config.toml
n_layer = 26
d_model = 384
n_head = 3
n_kv_head = 3
head_dim = 128
d_mlp = 1536
vocab_size = 28187
activation = "relu"
norm = "layernorm"
norm_place = "pre"
norm_eps = 1e-05
positions = "learned"
qk_norm = true
attn_scale = 0.0884
bias = "all"
tie_embeddings = true
parallel_block = false
init = "normal"
init_std_qkv = 0.0338
init_std_o = 0.0419
init_std_up = 0.0483
init_std_down = 0.0483
optimizer = "muon_hyperball"
lr = 0.0123
beta1 = 0.95
weight_decay = 0.0
lr_head = 0.00357
grad_clip = 0.5
warmup_steps = 0
schedule = "wsd"
decay_fraction = 1.0
decay_shape = "pow"
final_lr_fraction = 0.05
batch_tokens = 65536
seq_len = 1024
doc_mask = true
train_tokens = 455000000
steps = 6943
dataset = "wikipedia_en"
MLP neurons of a small language model. Each row is named by its layer, matrix (up: input weights; down: output weights) and neuron, and shows model dimensions 112-239. Each number is 500 + 50 x the weight over its row's rms, rounded and kept within 0 to 999. Numbers have three digits each.
After each neuron's rows, "fires in" lists the words (lower case) most often at its 100 highest values on Wikipedia text that the model never trained on.

L20.up1482:560551466553604528596473486508480474476474643444553519570512502482581469523522487472445534455452392464602650478451440490508418450547494489410487497578469478566582532484510538497495446465491496541487460491519467543522400534532540482421519462424542534517531511425545518513524544482444497616399447504404513559446505440422513590543487511520433501504516501444432495537468492591583535498490
L20.down1482:467442502448478532521528458466500523575514451515510482467527637509510489500601445455488449528501537595377422497499476488588482489473567510526424529483450469534448456499482570441576506421467503576448489488580506472581410553478572468527583511464542512448575464455492434480484519434411579472492473475594577536582477543550523486442583504424513519529524441537321486439452479587441432491472
fires in: "of", "to", "among", "for", "by"

L6.up1209:381467466539551514485465457470531445430479448494499477498433478537543504542510431523533494395496487512442659393514531474521573557427433535630466492521532551480518433461476553459466454511604519457442474472544487500619462496472532455391508549518492525427436522514512539491495483417439471450449476512470559493454538417471517463528515463508402562465541440501509581549555587522538450536506
L6.down1209:378499467516548558479466536536445521472446514440619470629516508507502415572463558575516504458529439556523517535491579394557535492541466428562578452524351658403562454538504469491423523537472498510478577437482496477511489508493608525413529553575501498489509512505524566475479478435595570461483511553568552527392532430499524427526460464520447503556508503485533577557484567605485448498481
fires in: "only", "about", "just", "approximately", "least"

L18.up463:527517521435470590514557570535497454442438454420465444406581615498458488532529551555359515544461395621464497485427556540519461569421458492591545590536506543489431496433498519434465433553573436551495544495446519461544515556459537471402524501499550446483465420451434487491498410539516543505525472468515473440407564568455516582546523483428503555457562505508491501484501457402553496589482
L18.down463:468518538538471438485473567533436419505483491549502467554529710685556539545479469547523525433445536516508464568563458468468425512653500611529542538508496537404468506511422459487471499541592449606525490479504517450558484534516510409528536496482540519570534451581558500462487511598341506582486519573576450463537472498512507580510445469440549474446571560449515474506438484568443493487448
fires in: "the"

L6.up283:434603495521526416445489455490497540484575529523472514572543485517508466442490543548459558429517471438635579497422492488424465553463471537452508526537466588479501471470509545496504509495442508498466403530506490511488485533542540423507512432533601509443448494581477566485458500531559548474487435404541438480524548530522512603550572568518502484512595480553523531463544502450443442486547
L6.down283:549597481538460494497557497529376592572548614469517503620523616467578482501525441434483569546509424445502473578435520446501506557448550500457587517456433580516503461423554503479439505541503667476475506566535503515447514554506478522527419538545468558455507447539446521399465594517470518471510536408503580593444506435503557564339476440564437465517438583521487501517527510495481447546535
fires in: "with", "withdrew"

L20.up1126:537507472503511455471463575522487468493420523452484538563501543524432487409481448448514471593532491498482514458540483532469454607458522449541529481495502513579515524571507554411422418485453500505412486578468473453537505526434520471474525576565430461502491575469570511614516420470630450510526493504663456420504534582477469577506522495488510474523457624485588468487559538451527540556550
L20.down1126:529576524489533578550434495462529513514548479471538514556485519505582575509452550560541505545531396484516376472452524556477508490486503384507497542538497605471638475512595551471582550463514579418497437410403511511510505428482443435556537459476563357390463519462487529575518444556431448457473446609548521429433515465504409464524428437521492464471510474539557485479411483466522550541518
fires in: "in", "if"

L20.up693:554441496411508457490563557544535547538476453560515469509562552440469491450549445455502470513545394652446428440523475482507568512445493526467568512515521448507555533470401469476559478501500642494509454533503439515494510488501444432496466470499502461473515450463460587581461565511558560487459556475538468519446543537445472486559470492504521462405480491497568427501443493550473541486574
L20.down693:497518460404444508461460606405515480451546467449486479470526537525456414588568499547515513487441457476454561470472501423497443464531541507518501528508550504524472479505408534536458431508579416571463446446521498427527549507525527564483511516515563499467482444443575549569501540626473496544508528528559477507471426505450501575461544519489417493518536522560496443436472448574418480523532
fires in: "the"

L6.up693:423438426539461544561556384441570598531566477564468604462503506500444491477397498502500529391436447532459444508517441349492498513474485586496417468464582517532552465467448543537617446500511469553568493421436511519537541450467508517495508515517438506555429527522504555588446454475468475477528490460463515438489483548543505500553554468548512499557583546531535449532538470477428524592522
L6.down693:516536575489379412482481430484556552500592571523506446499536485572578537499541517525450541536540449458459516516492525424543549546496551496503460470543463550490494457365438459500536475405494444458464525473467503539473536518475511627495542521491504544470548536534558515452471488523503490485487556485511506501490549562506554427517498623583506508489562568531459461561485487461532511491485
fires in: "which", "that", "who", "based", "named"

L6.up306:402373576535383495475498542498550584490476536599499574465502440474422416590500579529443452566494492458588512544475535484498469473442472515546444452521616492481540492404590533489446493513561555541499612478499485514540524563462525532564545503462541497521549512508547547505419439465581581591485545471503419512471489568477499504543528483429460466568480514595427457554495486463510448503469
L6.down306:509595482640425575471465538469513471457579514508432432483518459565478561564497478493398446472448486461371438555482477524530459552435390465457445577457449527567551488484478514443494568517438568446440499458477535549522494532595458525543472535500457449500589515560406528578537409457464487501465540506422482487441530503521571529448532460506520564572526571547557505533547528495543511587495
fires in: "that", "where", "and", "who"

L6.up488:489495583532556407566431533421533415566486601523567489529511498486498531543475424469361465484458540413505582514517516522448505538469569621559461530516446589543571442503438583481515468472606553551461579522583490518512576484387499590557377506492502551439459572525542492559413437483558422496530448549568565465504478375514478522523526427524463548473485506503509566532487537481491428571543
L6.down488:444509577506512509452516506501445551563457495460540507504484489557514474535476436494543473473527465584539500535464457509470514510471560485479579477418484502480470511536399385581568408352541510504502506556545417555418550441380470421541612608569483552485544432575513577500570507501450558448517472545417588634472452455594551374473525531514478468573463564442477495539542571564479424569487
fires in: "was", "to", "is", "based", "are", "be"

L6.up44:555434484576505479541578574471489477603591571474581529548533473468482542530572524568569522422494427485437556517457473532481537528489527474493483462395527479521458540528577542520467496434559369465501590499514471550529561455596463553417458464511512520476521521458560481478486512548519561571531565496463478441448529394445516507497480524481476436620451479460506452461513562540537546578554
L6.down44:499408507509478586458504526484558556465540535521451504540478476463541467496461445556456438428482507577538478466490498482517504468492607436482488405503483557501618461479466529516525499522538549589585459547449496514517405570517437578499420503490470510423457451463491468525507522509407523530511562507485529502420521555531506543457495522470488531504497457454469504518517467554401472446517
fires in: "and", "then", "so", "later"

L6.up1289:399467428512580506475488437577501503512536390526467520496510505434563470502494453533436509382514569549549554452562550520501501425559439538441509421503409459509475492474487541647542526470544494480451504528472458503512545646590521551499462443599467527489530462483534534576474500446473487438587482497568471516456439570460473436597456502565490505487462500472440407530518513584506443521511
L6.down1289:521579524518541453495481507454564494570539431551541574592523476491547581516487522533445440489477470495498509531360444422545566468599482593562494443481501551483580489475535483502586573515463592490522438560464526420438537447518584446578520408392579487439542515547524451572457476438495556477462542486533552596521492503553501469541509536456431454484413480450502498504586387548515472442480
fires in: "all", "any", "other", "final", "chiloé", "voskoboinik"

L6.up1478:586486551524463436500494543520464477456589500390456525456538511437535543447518336455486483568512516448427556449462504622404458427500484477469576451565484506428471596580471533508452528470517525485473525500480456534555488417511461552494513412550583488447530482404553547500460527496485522532430548518517456409506564448497424502601494492494521532539475551522569524501545586418492475459534
L6.down1478:494489512514438428516512495514456533425468640499390403502455509606487490498448513506464454452433521482486498504505442517528536511499502515443575525521528485521436569545437603483566547424517505532522529493531555455496550523386536573609428528456529534489355477427445499519533469516569413528458586495479480525387489404513548434444518530480585479531538473477466541477520440561362519491461
fires in: "was", "is", "were", "are", "been"

L6.up360:485454525520457589562473568487418472496499503555558441494488421603537534467527499520604505496472583440496521462571428453443519455403505482516570487456484460484571477593553553458538474553508517407539459532441482500421524466444529465426497572576500526561455428540524453551511451534547508483536523447459521528543459442585575419490560525533444512496491532416544461540464479567492463437487
L6.down360:475477445519576509495436485500505485472537544419522584493569490495549515539508582495555562493486437592405417560484553469487533474554384506610458488510479554578540466483435439435561559465514445438494550470416458546545466486554468476518515487481463505561511467484460562557571497506442529492450533395513537495519424564457445537523503438532464522430494593461615408507435450473544518479550
fires in: "served", "was", "been", "serve", "appointed"

L6.up184:541469451517558438516544550533477620494437498521456469384544497587509500521501569495497460543521512501484538443488490544536428584495499452491512524466463471421478525598526402475516490527511507457505452512463474606499544471511438446462503494483488498450502588526539499481507455449483550497446521555486559465511530432394506634459569511566529528456459431565503413477475477581555535580546
L6.down184:459449458532392492488453490525503492543538444543465496518486497503492481447494458394537541546494541572576469476447486474476471496496493486430513444531555432516520554539500574482524509489582534520530474528495548556451517451501508537444533487531539423410497343557552499400460510508500554483445474457533440515481548566562435427504475490578593442575539518452494504527502447504356527492472
fires in: "and"

L6.up16:520469529585606462360466543572455431542449433527528407446542404588564472583550539551470524531399509492446569492451505455552521563490474559495538459499539496507520466391431431511526437476450529561521562495526588527490489457463508540464550460477531478531521443547515473446562570567455612506574484539476487504505549479545497558512511480469487456409490425487456563446507444491493526506467
L6.down16:496607565522484547433496564540447378454557463550493512497593564535442580560516505572452430491536517480439505554518505554450536550561513477514471541494533522520510469375500468476522517531452492470388485586481595537539470520486482473485570532529532508530539463467420482550404497535466590520511485523546498447573571532512528417466394519454445457574523518482522504545449538510602495549599
fires in: "began", "late", "early", "continued", "begins", "second"

L6.up304:472494637439452497476506523581462620472459511508461600536474458571516605517490460559563574495516536463553419569527485530541549490503473511504480484469515466530500465513513541523544484491483455382469482552524488550507440508545463467479507528501454500510493488520545559530414598530492414535487468461571481486490549457538472541519412482511519561447568542518540541507482545353501400515584
L6.down304:466531564592521477530405567539437426429541568503438428542448465513495530512407529551452542494481430516520410508466621480539497559533438511440522562424483439522517504487558438548598590552465546543547411553463505553415504489449545550516515488510444503476443381495481546584396529504409503535441506372471476592434517497554539449475449467559465570560535504576431429450542551463514551603521
fires in: "with", "on", "there", "did", "had"

L6.up487:566417565500489414495467440604537557522455495461535542443332539429557540460476489504529507481438490482535457491498550508510436485458449527499512444602450426524483575477491468624484462486356528455478493510500532482432486517461542484534597483484449526548511494549428500519505547500473527423495505563513406477484588578514491532628451519469530519421532511460474524562453521511437451530524
L6.down487:464468410543512438493457461502453551453504435526548477555517459476520608480463499469523495529492574499402480405488500531507429552550510487461554526486516589516566542549469347556545493472509477515506522542496407435505611474395492451533585475456562513423523540524413447457552473444481528488457511511495476566405502538558581566419500539495420570501502564478502525558410477486596507423521
fires in: "all", "now", "tallis"

L18.up1050:453455572484527474529467596490449487430530566574489394529532373492479539389443505535442488470573579505601574483519535486471461465484494420529560544525452473508509533547472458491507417500508478552566377532513595495539522501556582561408521553538579529460484546528540513538488505468539487436488529549530462480552532508465520582630449488570530410406473531504512448444550543622459470459513
L18.down1050:490434528460547362547460478464599539532548474476465437611488529595488535509505456480472427488499535456457550470484496521438535468474455494430392476582520551528539487520429477536549500473557418531422531498517537420543529421473594503480430515548486497453508469530585472534493485508505545415500472490420472523524524499424536571478558589501477475553587401535514509494475606543526430419536
fires in: "was", "became", "were", "is", "grew", "becomes"

L18.up646:507428533472534523477457474600493537452469518507441495487427537478434467541468532468576509441427480461516491430447496408459481446559515592506491463492507524519464535424454464483539560465495424609477539449541540419556596484514576478487555542547549491545486504611500426496452497566503403491534525437482490425506514474506592451494538549518492515485480449553546493562527535456524420544483
L18.down646:572547443530542530531498455538484552518448491539413439447424515535548473517408459583482409486526586480438463543479423521601476541509562519483526457553533503593449474506585479558372452500432412448544538542582567547497524483449523522575506478489529513501487491527457477475479433589509439482498571520437494459524446504433490508486526537397452499467548496524503461549487423484533581506538
fires in: "that", "but", "they", "which", "who"

L18.up579:483505524410491480501489486573452528556556553485519411482521558489411480537519459422448547527479477432517517534468478547522517504476512455463531501603545572531479428488464533544497437478511454484425555422465427478532548525443509448530418425546426483518572538566472602464427514546455401408531433494409461478427472521496493433402500497451496470502490476508424515455510590528525509539434
L18.down579:527384424513513589578515508507563532471513582545432446500489542528520484483553492472495459558558524533555467509476430444536576510455593486469507570442569463489530420515537503493567439505552486514485491482454574490510479459546417496562553535600512579595570409482502508371512416508386619499481490522525559435561496508534512564461567460556453473483483536549458487576513406492521490472544
fires in: "the", "as", "in", "of", "to"

L13.up93:604561482497447540447449477407537472572465470540525462494533450571479478531478512517497486486525453426581517551579598456529538555399426567464537510456522500495476516566523465449468521442477536545478604491491471467465498550512476467470502475545588365461446587496437578621542510522458465409424444543563563425488516561461536552583605392517594572451478528514586510547527570455499583480527
L13.down93:453468516503519526525619497487490505552503545511471531440441532403463559462410484510474427453412503551526420467526509457525556460514569446509472571521474458534565584498409580524512590515525507484493578504497541563551523539476495495540532556534463531423483464527543462551496461546485579527476475486408431616503445517574485430471448408538348462506509504434368495561442469500499392523444
fires in: "in", "beijing", "london", "new", "into"

L13.up1416:575426526535533507500568556536467467608532442448530510529490474442461538538570516406574416439511398529534531561535444574448503509471495489485494585574554506512478450551471500583508469508537584509506503501455471534474461516557505401426526498493427499438494396620555433500473520500482538461555574506439509519452504566512534501480456454545462531437494436472477594480583441493532541472486
L13.down1416:436547527543418466434549627528479433565508573579483499469494484521483568548466539433531439468534427516447434464551469534445433484439548540514499534438458499532526427455514467538527519583586535500564448492465482427409529438602506547556585445530380398495490523572513386477562559542508433452515483429473448502598484443551508518519494545463433528596534540461569515482531640586457523578594
fires in: "the", "battle"

L6.up1368:522480473466610468569481527450503567530448550567507409466457481488486492467549467397490461586500463409530466558419473483528452567512517523488456555461430471562545501591566388465455533385555438478538494478564524604426579468530548484445385548506572604465514481565562492447509466474441548473499450512513550565418543452427480546442552576496532440458583474529573519508457530526552451643524
L6.down1368:495532537555488507516548494462497542548451516502482578560462460450552454443449548476629484503498446496574517476399451512520502490405553455487477499510552501504467545382485540522525471570383553456491471470576486562493389500498449539493586457527452508482477459587478459521479474478502481506518547504566491509446579438524491535490493527559572422478368487536537494574516502504443476454471
fires in: "and", "but"

L18.up458:501501469540571409533412598479517458431526630511564500473393458610539563595612490415551486497466503497493510432531528536501475531472488485496467438427500519573514494555508490528528571561423554475534538493545493486554529522515457433522467505494500489449546529512521488453600564465493316480486501468527448468492442546463496528433548507500556482451460492502470543567481393476473557579542
L18.down458:442532571661487512437487534477582506475509518464545442543512467554523534510510401539560552426561504522385526507470471424420500515585474475490478497558470536487486496556536550488525547452608488530511384454559575522542435480535611503526526553433518510457545426569555533540466458466461405417481553500544530521541482475582410438482462602428441420493526441503390412360417545613487446419450
fires in: "of", "by", "which", "how", "leads"

L13.up334:491564511545433518489548468554501452449564437357492514525433470581520441490509553451516441578375459423423542467475628526467584530497476472483509555544518519489426548402613434458586407432478490450514526473477475520547549491373504560556426548539510480359537475514518506555622533597508521455482431495502457545546460530494485464509546581456587411418514497510509530543481546516545522491487
L13.down334:542549565502435458441528453530455403443513472511445553588503601530478603488497477487557517525527475444575536370446531435532574551495460472543432575525529453474438444515462485497488495499522508449533516583413554552532651466451504525547441506588559513558649626410458492585441472422466434498519433548449485465444435493469487599553425537481516493519487512415520532582446533501447461480435
fires in: "its", "s", "current", "new"

L6.up622:474450475440538451532543476574438469610476490613486614499486492506456538487603580551539541469577557463524506577492529548484482497558484523559437529479492572502492492473455480532501536507486574525554628441409536445521555560600464469503508489519592561519527498560445527530431526426535393454522543443564450429363468495556466435583545530545491491475526506491555428548518534468468513530549
L6.down622:436487486459551542650509486399402504404554547455439484464525550430529404426417499509585539561568441397445456489516470417549478489502523519502439508522488522498397503530438557466508437506503529474489577469465512490515463506485543502423515511547485472528519424509449585479455473540562488480546486459503503510434500491694531436434456516549494471457566457487501448442571465480470569567430
fires in: "who", "third"

L6.up1363:537522516490468399539580495513501442408493488467492499461467461559505360514396540463505508511581519432574504485480504456436497524570478543473588513514495499423490592512491530412504526525517525445485407440505529523453485449521485597491440488609601533489424494523616493401490471532516562485449493573580531416559524454558511507539452479470480470498448584447530528497482399499535488579528
L6.down1363:404551499496388528524457511468429456492519501480506495519458599479509569494518468506654427554436512553470394563618452515610585428472406474394486523506491482425568550421465506579574522439550580537612511540455509506487467455487579543463494535471486516486552509453464541563557441490472449479544530526545476537484482485494538484393463574498491469431465575469478552535523547592368530459498
fires in: "was", "is", "were", "are"

L20.up1449:484488535594483512524467580503443590539500569515511415558435491461503585452490425466604412436468447549464495538473530545508528556617462541472512444452453442463493470533444516464457515417520559487443449471551567506512527465469573516512522523481518512502395431558535431533560449486543457553477570481483440474507539546515508438480461478499499438347489565549540494489523363456492503462480
L20.down1449:537559497523439557516394647553671445511390434468485420498545567572461452618602506494449603579534471534535511466520529456458562570477487537476579515539472542536529521539543451495481475525446390448526521447526443501466413518504459482525513495409393504474496559462411526540471484547500458452467518477458561533551453496484485476513546546520478581518490497435532480506482564517552517437551
fires in: "his", "is", "her", "a", "an"

L13.up739:416583440539506498526459596477461497467465528469574497441488529552496432579427517543503574436499472616575505482431499550407501458590535468539565418590511465615451475531569528492500522459447418557424463543568598513451472469469529543503468582511444510465543468545512502578498516511508475476553573430493392526552454533513451462488516530615481473498519464473450519514518615614477510496470
L13.down739:472554519543529459459481477437480572575469512518533571460556511577559482419495380526518452480474562516449415550531526428554535535498558499505382469523445524435525581525501432525564534548556434507530487538612540474459544463537461542546421514476454381459519525445629512471429480501360501481541493535569578521485592481597571553301491503509572520467493478486531534494456461486450480609515
fires in: "with", "by", "to", "of", "into"

L6.up1089:478465481549435505407531616538548499547407587504512497448431572610533452526428502535354455543423541493507539563405488526466466451490554458462491520466395452448395532575499524567475509478489480518527420443474495562554558494493450452504531475527482495489482504485578461514467510431432537506519512579548565478552482531442496561495484535453491471552532441476517531508474470544410452534526
L6.down1089:476471461489586470460470443489473530584522572488514437504558536447442566576489503544527560545490521403445419500425413530529555621542498434592540479477534447465504466548504504502541524542496521467582484524487496466448513421418581497451476488451557510548564459450498471467551461483524545495486453445476385459525534497498514457517537551447429522461464596495444515424421508401541482544521
fires in: "and", "but", "while"

L6.up1269:515485486555538466552529497487429507478554640512505576440455492444497558547475498439485569524465562503542571551527564520489438498462447480535657507518471486469488460437563599492423508521509497449388500522637521521517491529467508525553508489514597533318556429439591580434487452503601458583558483530477562458550400396429482517481478584492572484485478559448499520590407446400568499497543
L6.down1269:470546498486482479378487491509471525491559501527512526631476508542528512563535480453550396446527480547552503422427505487525529485569541545453366544413526552541571502491533526495599573481530490552568602479442484466491507539532392521492517614482499493489482531519405485468467580437491490406417483476572437498527428476558543415510486478496538568578511470570464536637610482484475495438554
fires in: "was", "is", "had", "included", "features", "be"

L6.up1018:511440538567560457526414469500629441399418513515509472469505520502597409553463467551519460554419434492613526464529424591412516480502553518534531342515389538500519496512503452548496559396465425511497512497509547536600471591482448581452448389496413521558412566470469451437456579483517474515468556437571555568487424517411576446480507534529453463558489484486490479519568460497460573530416
L6.down1018:482502473528603480577494516474597521564566488469524515499524531605492416543516472495482540573414423550593483577524511468514436462553604482553414502478536506522574560472481484601404559479525512489506482477514577399547484558444464506409423452463497455506534505491522434502570514506448558549455504484540578450508447456499545514545499530458476461505534510537402473456484522569548567444511
fires in: "team", "university", "club", "teams", "studio"

L18.up523:613473537510549542491465541449435475531482473513477505496504456480422553542556554487511463471507589446458547509488545489438446582554611459499526525535547531501512474590519496474498474442526483478464437543454541489492446555497432491412440487433458419520581504449494439623487514522455546426545491463514579461506356509508582546491487499490510528479461480454586566496624522562561400473552
L18.down523:482480532436441544528478571472549492538465460426496533572500494421461522573436534617526469512523510502559492469543537455495477468543440579506526493482505512480524569483499460519518458415614487499546431457447494504643421459482605581560512552446516545449564463505457452523571468514479491442574525477506503416529472459531524457495534585407530504511544505491547429490480423505496543492503
fires in: "first", "in", "to", "woman"

L6.up228:569471497527533498458536534494530459495570509535566487492443536445494549531512485568472458516436519484519507408400639533467533515488557518488601497474471561559400520472572568486548496487502437536630431439583465527485477480480511471595495442460554496461483465571472499423542412426484479537537443457503504465482495508514538583451460459338476455517490536450511479535476484442382544516485
L6.down228:501517444508495445543482430462464542525453537558529562479471556472450408483480559459515526539509508588533537454521521575496447578429513434551489610554430554546488569483538540459458450479461530433520541485585514499463520473603548461445408481472574458458529482440391545533409517536510457478590481424449456519569523497534477636442491592519435513470564586452397550522535465526501491461444
fires in: "with"

L20.up1492:510460490537449515492456465496396479425536505488459536553516494545535538538593522563386544506507493432566381555524451532479538556467465488503521604516481545507430491494514355468459463510610613512509533523522471531510522413415501392468553554502550503499589501503519452462415493570492499551513426395581485570403473576542531526506539509483587480526539513555509457574511487454504424499479
L20.down1492:579544432406475524473481513512385443520498482498476540523495625519512450495578513610508561453536484524408460528535575499448536516560510520471375502516493472463451520428499600507503519483546469456591479500476531370539594456467500400538494498495492402561539501532464505536481403470508537523513567493573474560492493534501396566462518560381513465527500533518475429456536539504513521438538
fires in: "the"

L18.up712:395336500451541503478466481459566538550461552560466486510504484567545533507504512464455523440523594484399566472383577461518522462520448474532448561484484425531483521475443511560520552509542508510470531515514506413536523405526584528563481520544441480484426481535519444434443524485490589496477472512596501525549511506490484573488452549406497474453444448500438573592581523492480586537549
L18.down712:530543487550502484503512575527475449431467483449485453395443475540424531445415498485636427509529491540532440547460447561502448505581515453461580385465484487499427567541532559428459581561486451499604450529501481597513422519409367616487519482479537391547558545418541506524553532550473474558541567507493476538541456513509597481537494509553367474505497444433511436417557540547506533511484
fires in: "only", "and", "second", "one", "first", "even"

L6.up416:517430465530529477405637505566379486533501486541573536494421569500509483529538455412448474510546525552514473599439556393408529488493468485522472527549455537628471407571486552494563593473507471450596478477481495519458382542517418557431509491556504441546537528572499506554511475489504565482515554544452483452445552422586562469504521477523423429462507427466570500529482480464485461463513
L6.down416:459497441526569512480568427513501532557536489532575481541446495479608550501404544429552467471490543541434518521515403436492498441504520593501583499554405407456640569464548543468593435499485523494420447426562488501519587525481585447454550505462509496487486439487561386596525475554501508507485477491499460538553522611465506478552492430503554515537560587509463561441429518548566509535478
fires in: "and", "who", "while", "politician"

L20.up37:550396548533507474469599539442465566547592513462457551587451477502438453417506423434506469508468514498529558523510499574484548497525533502504434464520459481491450499546450401456611505413538491432551593546457473488574484534548504527452514584510516512524536597494603573558417537432532619521517450478463449409476532533557480506516497480506575479432418463467498589520502419543549461475420
L20.down37:474565505571474422552489479544518547623482461498485531488536539462461419463483432490491565502433440445448440489423497527396526467455445521436513488504498528526484596505453427559510505460583478501422504549528470566465551443521504460485451589538472470467516565604457443413460517519447500462533508505464467559457473511480397508569526592452490440470504513470538542504496536480615411513528
fires in: "was", "a", "were", "an", "is", "been"

L6.up204:457549406410515475554487426584553559534458651467536499469488529539475509600519464524434435436574480554479519469462547453434483553453491523511551500453446452487445533523453417490511470487480509569464494403431493502501456469514496466434557502525460554613437588596414482555546495506419532334467557500581437502504480439476425461599588539434463485460479525465494400445461460524552554528577
L6.down204:543529435508546518488537477479417448466510465495482519538519520412411498458424461426487500558539497473440497478544475554569514540501498527565513521456545505475556481577498471434481450500603468481510550401440584430458497502455385459476570553512488525468500460472483505557471544463519502512456442482541495453542468614530498563482529505520451472476529435445529583347500441527503639502494
fires in: "that", "who", "since", "where"

L18.up1162:452482549523487519434560589506471453505449471531492503546461499523398548534601579663512452401427477596397575521368432455557506538555465446522513449499537545506515507439519544513532506481483483500505543405448530593557500545463536489385431521505405513533427462495543471386533518464541521442419466519419519623532570505421494510503438405500487602572543518489455469524509547429547468538430
L18.down1162:504468455521465505480333483548573492515377507519544421537519447579421474499508502502575498531500449546573529533448555432552456431485478510400609452508527548509518538488593561562508508461511450462501494498435471504432451614484498579455437498555429433436559473493558537463462387540449502430482521408554485549414486506483557397569509404516477446549576489502444570621541531542489479552532
fires in: "over", "approximately", "about", "only", "than", "to"

L13.up1401:468451483480512643543549430524507505449437486515491424528457523508502440488505517475478540530485465606467427475432479406479486518499531586582487491497460486492489453543568551502440471527466447598525588491484550492493497601552529508404571487457551467474478427516515513531467513499522553511468528509477375461482534592492572502440481549517561484394468497492510478451525507481508387533489
L13.down1401:489515497484509431553470536441434538482460529613471523502538491520511390446481504480553546402454544436513430458458446481482560548476537494549446550506538584575572450517608520470428453519540571608472453500541511524451514523477490609488457523547456404527543455459398539599564537440412556622515537328551439575501501616381516465506536509481450483452574455482485450518556490485540527503527
fires in: "the"

L18.up851:489550428546540557425546530527464407479500369553472413559584501458507490567621508613515482410432474467476431540581423503490500496562521555427454485462524536490511444411439527508443454479475524564377473474494523423454524535483474481494487508503469485453449465578565505493549410542456475492475600507533454574560518425506537455373448433554438553516560523420521401467465490556505443499550
L18.down851:434641511546489457579487555519501493518426558524513507476493490472524561592521493540527502510509548617525521508530522460485565495535485547464457504421443498481523505440613539549561476530397500519463512485491441453553569467566540477569452556472500557478535474501467474553498504582566401417459455569479498531554489477487572547536471460380554494529521547454553484522478483555600559492466
fires in: "during", "the", "late"

L6.up508:496371548503450569511523479495444518525451563467469470526512439538490490460573535574478492482457512588545467471479444466565520555578456459497562498539573561518529411558468466450578427430423453382534485515429522489529471464498456504412478554589514466515498531525619519463458546541532516540561497520527579492503509561528483484489483510444426518523405494477562507456470501594508415518466
L6.down508:533492431494562518569483490561561509464438441451520477535561439523482560481478520404443530544502573597471539510484557603490467511565492511482394410560456468409481584473490435580405470560492516610475513470562549509504514581538372429515597468441553507616379454575462455438525434480561396395487469509476508561465510491486535434468477449549526502463486530533481520555562471482544527477547
fires in: "was", "left", "joined"

L13.up1509:495453528433549505479476525521598484417470494485480545495495560497457511496523490505447453412530478439569627449444466520588372511573467536640570478508518555488463489439509567516434492457496514447437475399467460504504554506519541483512488495534544502524422500460586438539516517484513461460428525540528581547519510544449444465548501527459498460430618464485467570427549492555521515542489
L13.down1509:459470435499529465497496517473486605552522474571456508485513487553506535428496431551493572518523475562522525538454404507553482475499505509597518515492455448468400544492554479496493577470455484467476431513604559492477464498486487614512486494470606477559568452540555584485507491435522461541522603504573495613463586448517551559556508491482444546503514559457544547505502476454482460441543
fires in: "but", "and", "then", "put"

L6.up1247:454430556542460593450500563607584434438485598560474509481516531511594560430534439471481501537431428501471552517368496425538585430567526520540417562450475495456462554470558510459440445553507437530446454441500604481452490426534509591477554470499490449549519524459473457576433530505516539579501509501404499503495531560530544565485476461492514570553566461479405528546495503456542508564500
L6.down1247:540500490480555491484552467520537525529531533462569493521609479435523552613525549554506531419557567450508498533581550507571473574506599438459506489474559468401523471515477498528531461542485550500529404462483516522559495479427539518568540479507588539503555499508517580539460468439486519434473444527477519470597519515409546503470487513547445488460470546521472533486466535460550549462570
fires in: "and", "a"